config.yaml
n_layer: 9
d_model: 640
n_head: 5
n_kv_head: 5
head_dim: 128
d_mlp: 2560
vocab_size: 25220
activation: "swiglu"
norm: "rmsnorm"
norm_place: "pre"
norm_eps: 1e-06
positions: "rope"
rope_base: 500000.0
rope_fraction: 1.0
qk_norm: false
attn_scale: 0.0884
bias: "all"
tie_embeddings: false
parallel_block: false
init: "normal"
init_std_qkv: 0.0341
init_std_o: 0.0
init_std_up: 0.0341
init_std_down: 0.0
optimizer: "muon_variant"
lr: 0.00888
lr_mult_o: 1.15
beta1: 0.93
lr_head: 0.00821
grad_clip: 1.0
warmup_steps: 200
schedule: "wsd"
decay_fraction: 0.483
decay_shape: "linear"
final_lr_fraction: 0.1
batch_tokens: 262144
seq_len: 512
doc_mask: true
train_tokens: 1123000000
steps: 4284
dataset: "wikipedia_en"
MLP neurons of a small language model. Each row is named by its layer, matrix (gate and up: input weights) and neuron, and shows model dimensions 245-372. Each number is 500 + 25 x the weight over its row's rms, rounded and kept within 0 to 999. Numbers have three digits each. A neuron's up and down rows have the sign that makes its largest values positive.
A block is one neuron, or neurons of one layer that tend to fire together. Before each block is what it responds to, as a language model described it from the Wikipedia text at the highest values.

Tokens that end a line in Wikipedia prose, lists and tables, such as a final period plus newline, closing " |" or "==", before the next bullet, row or heading.
L3.gate2525:468495539456518587502491498483494490534507470503476486478504529498443493490494505515523504487499476471502495475480480494509480539538526529500472488515496483533510524502438533508530562470485490492520511477511545456516526482500521485519532513479488501482506480523511507523509494505507470487457459490458514513527522482527500511512484516489510441499501488545451541510509525557518467507525
L3.up2525:471514520511440554461541483501487519537505487518455492505480537467484512491507535479493524480444552469528523483494482508499492515512535501455471506508491473488488521483494535507509530511509502545481501541500471477526539522540510497477486498482503548506502479537472483510525556480497472486503498541531537506505501447526470533535465523511534479519495503485503471545494548538461546519500

Paragraph-, row- and list-ending tokens such as a final period with blank line, closing paren, or table cell bar, before a new section or paragraph.
L4.gate291:508483527481440510493495505538454467497499489480494506559477490470453544547481503492469515475494520509503521479503479504472543502538474526500496489529485511520494534470521527486489465480455501509506495462533507466505494483500493472499548516504520516500479521529452460520564512484479511471528466503518521516477525511539481441544481498493511516438471468472532447494471539476503535509513
L4.up291:494479509516520548523504533491495458502539516507491512498448489456457488479548484511498512518493461449544446500508534560505532521548500505463475503540519462483495537482532541477512531515480500481510547494496494469511526494514502528553510524520541525534495505487464495478505491445536488511529499492547513490550519484532521505507495480464540506508492474505493506488492484471510487514516
L4.gate772:458508517508522554552498464533523499507520504520482486548488538486446510480475531538471521508522504471494504501463524524481497516528474529517478521536502467496545495506513572515491528479484504519488475526525540534504439469510529509474518470502550521521532520540472494483531494509505462484518505494480523464474531510493522513516516503479510481516481515498476512521490545514480509499521
L4.up772:434533473453479510479483495518553454469506504462490502508507469469499467455543506485545460497512495508492468493491507517456506456488501490513516515524448502534472490496468530544512560482494519519515513505529465521489498484504522522497533501498513526526503547526453516453502501509486467521508502484470528483483484494495492473469526494510481471470523484481508455488503442499487500490475
L4.gate1573:502478486501508493528517531486476466528485453444457517470491498513514517544488538499497494521515521517529466520513492462492511460508485500477530522465489476510456500505506478537540535498504520496473485495502521482464535503513515520510502508506500470502484511504512521479531514466500452494527553476476478489499484546550511539502496493497508471490526512528535495515486492452510533521458
L4.up1573:474511499524485552465478473533457492508504504495496500527528511510538473476509503489504526476536513480528523439509527533486484473521509473493517483458501521486515520513522473495517503480486539534484500496508492495512536468530493511493518484533472511516487472524499500516536550526495514503495522517551470478474482511520530495514454495491515483514516502502483502491511449554478517509485
L4.gate1629:480448482487466538512474452501490514493514470495515501516513469479517487506438498469446465504478498507487491532480541468496486471500523508501476488524518480504533527483479500476453558539475529523511486527527533491507521527486520488471491493506485491477449492482446532513502530519528507508482491541456515533506522500511490519512449490459492469496501507497514465481487542537481545501511
L4.up1629:489482512492457526499494525497494506515453526474462524500487473482497483532494490475458520547536472549525525536504483537480523534524488476469527524503532477491498518495530496494510534532513476514474518529499507512497501464484447513476529528454504507467525525512517490564480462510517555507523503508517431512502523474517483537465528520496502460504476513532430553467494480520457511451456
L4.gate1818:475528458477487483497516496461505511547506462512506443471465450506484504473522486546516501513486502518497491489496479485476535510549534489514476490527513442474507470488504487510527464496495481524556540505521503477467551461532456473494497468518529505504465466548488510429476473478493496493477453484516495524536500514496511493488469466518485493527467504526514527515504514506485498509483
L4.up1818:522471488475477538495534440479445507529537511501523441569475564496429477492510518486438503522486521476512533442475523481502537489468513514467494503500487528527520503446490523490503478484475486497488509497440489500446507495474493509524482515513481484569483493463533535479555499482481482501507456537528484460465512466502472516473473523507468459516513490486463485549535472506472446520508
L4.gate1935:469472489497487525487466477495466501476494453514548526474473494504468451483455467521529539497474489481502450509506473493502484499458515498488487564474505504548537527528485517505543484510507482523542527457474492487515488469498476470555450501495528555468531486561487505510521480513523509474509458505534523503516490473543505513496496520499510456492514481459451508468504507506489520532443
L4.up1935:492504500467479533536492489508484495505511494495474499508522504523466513476496535548503494505507510495519485507513516488513516481523518487513506485491498455549510510455488517502537498508506455532501461514460484513429524508491503521527514437499503534489495501480465487527428503479490522489528521513521518520506487478507500526538511542486506497494513462498511513486521512495480488524521
L4.gate2161:504537469474482471483490547458503477521501499494509516531500492502462476517507511525520492515513516496487492522520450518507480498475528473505476515500515502520539537481500457485511459558493502524504452493538480494509508481463491540494524540478484539499441514488497531534474534493517478517532466482476529516530531532515534492493509493507519496538483530492476553470486497495491513485472
L4.up2161:477495451526459483499534555518492516547525505445514494535538468509472487500482494490439451546477498497539547494501468505517489537493512514541466434462465457539518519502488518533529528531533536521482535538517498461466499468497557497469490475507523485504498467500463495499531498508491527523554527470502522487523487515548473497509495495501484519498518476479467493471492471520504502496487
L4.gate2390:455505508453485498496549520513483533466514488491478490538510502502452486533480513490473498547490509523519492506492499554495513520516515494493508468488527479510464503530467537494499482555487510541463494520493522520467478493503497507540507495522499510462515512512409472520504462472510502466499513550479538505488543492552479515456498487526511462541470494498489498514530515534449493472435
L4.up2390:450463487485491537517521525502449521509504492491493458570461475480460466510482519484481509551467500530552508454502511507496503494543486506507488501524554491541497460505477542522525526522505524536506472491467482513493541514503501552528487462481498491477510544522462503525503473516515481495467526519486517494497515489527486504505488495488514471502502517529468525517508502491459485484444

Past participles in passive use, after was/is or modifying a noun, usually followed by by/in/as, such as made, born, released.
L5.gate112:516506514476514507513530525502479505523487510506454491476499489498516524480515468532525514485481487535511506462485551466537553488520496519488470479524508484505514540504485526511501556516506497487505458511466480473486481515541483467503485499506551543533478491496479528508523491513493472480514486470524487481496522494499487519496457520490514462498500549467529507486497492492496463500490
L5.up112:518513505552503503534509500446502516474529537499485522500501511538501472479524541498535505494459523520534507504467488514514502471539512513459500493491460546476536451458467536526495487475484502491528484480538515493552534506511464482519533521515512509501535474553500526486495533440495480528494490492516442535466501528467522523520492472515531513513529491521475479501526484474505474498452
L5.gate256:512493499566529527507542483548518471509527495461512487493482531465507481520513538502528528528542472479518475482470522493499484504495506537502446507515473508509507423505519543507496477501477518515454521494510478528485513524517518461474495498516519491531489454475469530478494506505494484468488511531546458496491470487498513524484511494488534481484478512465542505475500524507512493545456
L5.up256:517483483490493510462504503476521528521514505452481475516525505520503488488469542526466510486521473512478478508519486495500548471525454489501499533497507484472515489494474518501490508549492480475533480516536505523488475483519514486508489501470505505542515495513492492517519491525516495487506501452515459539475517509522462434508477526524475509472485512499457501520479521517513467489434
L5.gate309:518500525457540516500524532464513460508530477515454449511519526480511466488510481481465532545516527535502474534493467509532492531497511501465469574550491527497497502494509537467531493476513506495471561513506506498467516542489474503487464495529499506483514511509450493507527476472473489462526545493491488515543483475505517462550455529472513472521480557469483523487465444491523478519470
L5.up309:525502508545510475464467507514531508486480461483474539496523491488516477515507496480485507448538504489488534485532541494463534494501534474522491471498472492486488508456492490510470517502566512533502536458550542520483490507530496479564519520495531518509536518500521528556471535489486516467513500512476510500524464512498523487457488481463477504512496459486503484510485471541486519480434
L5.gate834:522481519496510516539500518471485491516494492546475478498480504519525535497486532496530507517479496541489488500534436484458518499494534508477512507492475507484502434540500516516494479481459491526484523521491571540534541498503512519493522505435489536507514431509515516500529476428492463503529494542490507504511454470501531494532468489434497495539532525455444471474465533502523523537541
L5.up834:488496529481441511461542505481496517513502502480526474490484530488485464506463541476492457511518480505501452475508491493473495516514529496482478526558458504518510492496556500499455527509488459501506500505471467506496528482500516526440516484459509512460503511521462561514540507508510517504508527536520472495515447491504462512554497456517499529544465525474493515444484477537579482489537
L5.gate1645:470501515487495511454493539475488492513497501483473510496463513529507447514479431530504504539500525490527498511506493474554516459543539535501494482511501519478527494498491492506517550527509479534471494505564487485475496461436467521550533485471476494472543514558495528536474502521546469510500483506498482527537495483487546489505453533511540463524506497514496498538510555472478512451520
L5.up1645:479501537509488477530512505497473552505467446514523504556488549495487513511524493473540527495541501506476480489484471524510493469526509483515510504486482537444486495488463523470529530559478491480448520510478506482498520497501470526528473484497547482545500515514479547550501498506493474516485491518526465519495502537489529534525493511490485531544507474497446482490513513474458449496500
L5.gate1932:512517505497506536462493506503494509522526496454511460451465484510521502532512541519549441510491570459501519530511517471538499484495502491470497509477477469463525481496484479454499488498479499519516466492512501521502523523475493467516526453489521518497455498509447513524530477502558505471535544499467511456521487454481467543528490526434455444510504522482461483516522473503506495461509
L5.up1932:526525512528531495449501468448478515486551525448494516507497480510465463529506534485502503541506487483537525481472496449487498486500508496510475449483489497452499516486499501494486503552462502523509496498513489482528525519498487503537515544526505495521474492514510485504491494471486495488518514569489497504539511486504441478504514539465523492538516531494514480492523504497514481473508
L5.gate2511:451510572476492510472489501543497424516517530475525513521477512501544498473467475509487489518526468488546499477452527514491506517533463504491483494505501478489476467506436457488482509529477508536514482519548486540479535514527549467486495515493542494487435495506501491538472557475541514497495488531502487492460489509531496466507467478490445480481523490476467513500509513467491495509485
L5.up2511:474507452519507475507511518489504541485548514504508477484494508456555431459479492494512533537528516516514517498511540461534495507513520513503527504519486479540502528513490511484512529484518556464515513516490527490507497513502535460447499514500510520490529501505484508525462467488485521495549472514489478517488510507512502499543466534526493481461495512468485478461491475543466451504507
L5.gate2529:472521494499488521509529478532510522479533456469531471491469525508491504495504485490471447487522477489542444513471488454463533490509514504479532498472501470527519462463473484488512492487512492509484493536506528504476517504490528500559498514505481486459529490512468526494502480523530479499514511519538524508464510482506514503518488509543526488496503529490502504469474511521494517499515
L5.up2529:486467487531492480535457488460510518486508480482496514494512472493513459528466510483484466491471468520516486514494479539510498510521498517506505552493501502515492460515526566516474488484496556484513501524551491506504533523474503532516470526486514528529478491520493513533523471511454500504476479454484513556491480480511539514533448513511503499487465512478491489485501499468492525556532

Past participles (or their -ed endings) used passively after a noun or was/is, often before by, such as directed, designed, described.
L4.gate116:526529524536512459514501511529490478504514503483457447491505525514514474534476479459520479489534530481495502508466495461499517502486551522483472518482498523467549467498473514485480469491472502531475480524512483504467511522502483550511479492482521510450488455479512551499461493522534489510487522523509421500515500501504493568530488536505491511464501509484473527487528529500479450484500
L4.up116:506551544511521482484466496500516501492567467489467521478477487512506534541476458499514497513515515475525533502499491451540519518507510523496476501451473494497540489511480514506470508497516516516467520507512470512487488518517499485484503490494514501484482472459491572485467489506469486487531508523492483461479526503526490514476478525490514522514516505470446496466503510544484540526467
L4.gate557:529493508500514528473445500517492518526540479469480525483530473515459485509521495517489460531513527490517522476523519418509526451552500535493462491532520486537502519470459509566510545477507550498495484487483532492495534532500489459481514526476499499494534533490484512530556498508538488488510487478487483451476519457503534486482449494484507475523541477473501473501474501532518479524470
L4.up557:526466547552497453519525536477485453539518520506462507477459512464516483533519530501502494512466540532538500458503514477481482506520516518461500477502479530446478467585471489474550514517522504484488490478529506496469497529503497508547499494464546500494516506525512502475466512485515488547475521495486462455500550485554502506497481512451499481515506503509485464494516523490513489524496
L4.gate698:460525467505489512507500490520485521461505499513452539500476467517497529547515508502530518510498490453523498470475476492521509512511516537499497525464519488507512508475478491516524529460461517505521502532499548518476481530479535478471510524509482501447473475493554517555470466495499515498516499502499520505475517480502535534512473494491546492464495505507489479525492492447487460514515
L4.up698:505517505507541487493518479551506510466516517485501508505511494512534525508503460510529503452542490560511522510528503506504523483507530499464501500479514479481445500514477523540500490468544508480485469473485544518512498534506497503531519530483532539484516508485502520491460510486490479477456494500474469492489510513466523480500495467494460541493508514536494486496456483523485457501472
L4.gate1274:471507541494492511464502512533509490493508479531477494507508498502480517528511508472514474527500513496502492494520531504516495519490520497510492416524522499488517487437502518477479510497470511448567492481499495520510531515485501475434471543497477523527463502483462512430482445488557509549496488537492474516515535523508494546543452534508491480514551470465453520538505535492493497465481
L4.up1274:484484519533431494493504506519475526484525488533491488479516519547485545545555492534501469567518513550493514512489528535483496479498517474516464472498475499537468464514496518482479512485517503505416486503487477463491561555493476501519448519500510508450485524515497478458510527471496489483470470530487458497509545471512510490451499514504502520430479451495466507475453518543466509479473
L4.gate1579:438509498537528506487485453449507519479505515500482488487520506480522509503514534513468453481487490503483502500469510484519520533502497485456488469501516487456567500509536499520476518515500507488522457523524508491486584508525497565529472495472550539513508482512461503507490528491570557485528498497539468488515523535527519554492492548501549508452485538505523523486524525516525498530503
L4.up1579:497487482485504515527506483539481488487531477495473495504479546494494498497515478494505512510522502515468506513495470498491462546522537486481497473495548515483522533469493488509472527525463520482521505487527452541516492538480473464448515486516515532485503481513499475520473505531519479492483504554552534463498523511482526521518489512487532513468473504524495514515492540469485448526518
L4.gate1668:489520507475458488471461509537500514523514454477468508499500491458490501513450498458512479544458501503503535530482458483497514530457465518494484483514503503458504534502485530493472506514536472500521494495513463470520506512542548519504476508518501478477511484506491506509477520544520501514525527510510482531498510471503493511503504532520499524505494535494482506437484551473488540491539
L4.up1668:530517502498463507499484510522482448500551494502475535488515495526486503521484471480518508533540475485533549501505510486523598492531497515490500465505464501531517513499490484545468508487545538476494493544516524490490495511499501523490485522539526524472453478482459515484519524488515462512544468487444485522517479517510512494488520518457545525417506495517476522456502486494446513522523
L4.gate1776:502452506506456488503516502459505521493475506498493498479467458537528501488492481483524452488533510445509468510484459470502496485465481512480537505497499495524557522526485527498556494485525531473515534488448523470489494554511506483509486521508502514498521464475491492505476509522517560538528501521472484502462501527541505553483498524491497477488502495529526465540499491544495472482517
L4.up1776:498518503551533504508464514508515520512547496510507467476527491514546523508473506492511484475516511475456463495528487509517553494523485507489510518545519498495552466484465489503528501485482460479533503482507544506514511488569500490525506549481532540538523520554508465517535494519469501506509485490538495482507495490482490497530472530485520494483475495451507509496497457486480458462537
L4.gate2330:552543502496516500521471506508510470516521479503460511491507506511528456474500530490506500512522520499508483499464517467538496467499537459494507504486451519543519477520466496500500499494479513518502524544522514492539540521452428510525474472526494495492519485479470534488490542496471493489551515490518487524526476480512564557528458483495480490502485472461511482526460477525530491503516
L4.up2330:517559528499524447520502549454491462484507460486503501524475549497541449501502480482522487480475549478478489506508473545499545490510501515486503448427488510519499520491503528514488490510485513526478461483508488500519501543483489546533475523494496477508505491515469497523510523513528489541533524509517489493515500506530522496492460518513538475525478485494505475561501490497507507526521

Punctuation right after a date in infobox fields, such as the ; before "53 years ago" or the ( before "age 74", plus "Personal details" headings and table pipes after totals or numbers.
L3.gate1495:477519484494569463536510505489511446561475498489525524486497470514536496506551534474496490472464533479542501497510435479508517525495497480502511527494477514441474498497485444470437536526455519476511502493507497511474543453479505507540531478489570502522517493521487479489471439487543519487519475502555507488550497454517469510528495489506526448507488541457512465465493485478513560514482
L3.up1495:489504500549519510488519466550482510503496486485483549501499497466468525499474485492506530477485533522539481475482502516482527487521511493537463504528519472503482511501504453487497487482485472511514497515507520534526502525511486500491484477527509489503493511492488491467502481475498479529474535517547521496526486489466502525497513481521487518526502532447502514526487485526496532516473

Final word of a section or subheading label in Wikipedia infoboxes, tables and headings, such as Personal details, Launch history, Review scores; weaker on prose words like close.
L5.gate263:496517559494527481501549514501494551534497491461484526551495414523483477487493485530534533489509465483521476505472515489523468497527506529508474484446487511550499466550493512481542539544445489516465535559489502478452514512500497497492481480517495529467505513486488497554538515503442519472513538510505499522499528509519465515522505464519508496498501510492514529422512521479534484519478
L5.up263:491507525494528496498498533488495497503504503497481517465540450503506477487507511488488473453523529462472505523516504467453499511501497491494504508505502522489521494528500488531467515523484491490507452495442486489520554501539496448538500498490462516501436482518537480493506510486543482504461514522494491486488518458546488461532492517451494455548547481486504451515498521514505537462543
L5.gate470:493523491526540519482564493505522477510531482506524516500428490519460509517480511531533462525518465491458459538481523495537519464475499523470527511475496490463535516551485524509508524489477517479506451535487475486491554478496494506491469515519576518500476470469548500511481529555529480476527483474517476565528555481486509495501521472524447460517510507495495494509488490480489542439524
L5.up470:485481472509509494530524502503511521495510517458542538490467540507492501512493504546482472488497529478481497509509516457527498504506492467493422496459489527475521500492491505474493512509512537459432515515505496456469505478503492463466529459495511501498524521467471488505480491509532479483520504529506510517520467545494488505517522534523472505501503475483478533464478514509522481472537
L5.gate517:500482475507519499508492502498441515537474524531527541547481502509521520458470514497554542523486491492469528478504499472531550500512512546467498508475457485490473519515529497505516517497527501520438513527483504497409524489478473462517498499535488528503474537547489437473504506521507481498499529450487495545526517521510530511457505451514507494541492490515500469469521497467520489526492
L5.up517:533534474480487469469512493507507534503479499527520504507498518501524483469491502513492521513422518494457503529522536492496505487454480496476488528530502514457497494530430473519542526487503491500523541500509514483540527532502485509453527509512547501477480483434483509511462480539511481536515534532514450519491487503522540523471516486501538534507512548494511532470507440498542490479477
L5.gate576:489518522511474511516501444482531492509471471488533545542490478507480526497522501523521505504455504483517514486454534495472509488480527470504490519519547476490483497494496495446502561482480500444504500477486508492481512494508513475537492495537487503489528488538471537477457492532539507517498535495505498488511512504520447511508511497506498544506504478490513501496487478511509473483521
L5.up576:491481518542508518463495507501548503490503537506505483505531451462487504496485531521510478491513473515537519495486504501494544515482448494519503511518523482494580530516532464500514487511469511509493530498465514473475486510522490497472495507474487506539536516527483512524504523490442474467473536561499523512513489520468457466495538488499473479521537516457490496481532514472491465531476
L5.gate1242:467514515524518497515509514471512494537507523449528528532469499522499528555483507511476498514463510487502505459493476457529478505516459494547473551516471527446502495497479483490498505458511509503539507505507498499478491488482534509512488485444516503499490514477472499476481527539511542523507528572479535474513505483512486480497521518464479532497522495481485499504478480497506506488506
L5.up1242:517487506520534538477457495505492457500505506547477536533480510505517465509504496531489463518514561501506470428522512510512458490480470493518509541466507487493494501509459501474514530496484468474511521472522483510488506460468483493481519493519494484480478489486408530516526537526468538464475527486472500517501523564514459508481551489482496456528537486488491517474490446480458511526520
L5.gate1381:486497512523491487528479522506532461533491496502560501532456552542483474467491474534518476485466513464500489485464491503473525497462516518501519506491529500523464525445506499460517521509477489514489493513461499524528487488488468518496526510474524440490485476470499468487512541502491486524559504497495490484489497502488502532497501519526493466522490488478504483512530502512560517558486
L5.up1381:523547527485509505509478467545486508504499476461522505474473530492515514492481478531500538487533516504517516543475487478495471531508478505543501480503514534505530471483448494491494501484490493484501504507493531484489527511490473536523498469528524472465496494492525486446502531508446503541453479490492485501531513487502476509487496494539484444516480526510494462511471498493518499491536
L5.gate1810:504509497523543526536504500490488461489474439491488465551542453508471501489500493519494549504523491509522472515496475501532521485529460502498487499534523499460495497482507471481518470480524479520521477502528467458486546466516510517507504536538490479516536533502515477501489469511501478496476471504497504519481496516501482514520493510483492508472514513541520514512545483488483514479507
L5.up1810:474494518482480537538466495477538495508497495484497501481542477494547540481538499455517518488478471517454501504511523513492497513527511497484495510512510495498510530524467478519485504505439491523529492543497516494471486488480534473545529444486510516497485506450526520521524445520486510514490472469512472506523521504555512483524529473500531506513477495459483483495464505524540498479529
L5.gate1852:507524441506548475513503492469523508493478509494537513523512477507471527465460418530528472525480517475502501485501506499500486447491505477484493500483539485536506523502492465502484503463488502480469494549516495525512493481477472503511503454536514470508500485470517482465518507501489454533441508501522532485497485500520486482525542511498483464488532518509498526519515524466523468491509
L5.up1852:502498501556496489462467481521499501509511484502504535530466489531522472467484509525488478487477531479510486452486523537514528521470486477490517485509493477517456500526494470480526478486501538512501493494496530449477495476476504514535499524540549501474495492478506484471511562491491502540487493488480499497464501525493548518480506416494492474522522516490489492465497488464474473488498

Past participles right after a form of be in passive clauses, such as was released, were introduced, is used.
L3.gate198:481495513548534473502515568481540491508489513449500533526485507504508492476482462535505528550529557483504463475506537480531546503528520486496497493547482494498493475532512536459516553514490502502503502524492490530510477496471505488514502507493496496490526507505508478501473517497507476499519489496498528504497493472490483519503487502511522460454546524481449509528536474457517536500482
L3.up198:540488466441504473462478506501512511499478499472504483474519485497493552513493505528457496501501490507489455509483525525493538500497500495481486496499464525532502527521489491495487535495506490506516493519491484489505496477501497541494489480527476513454483511515501493549505522515528514508479538482531484470502480521487535576526479535503491488488478493476489533493513484521491485526498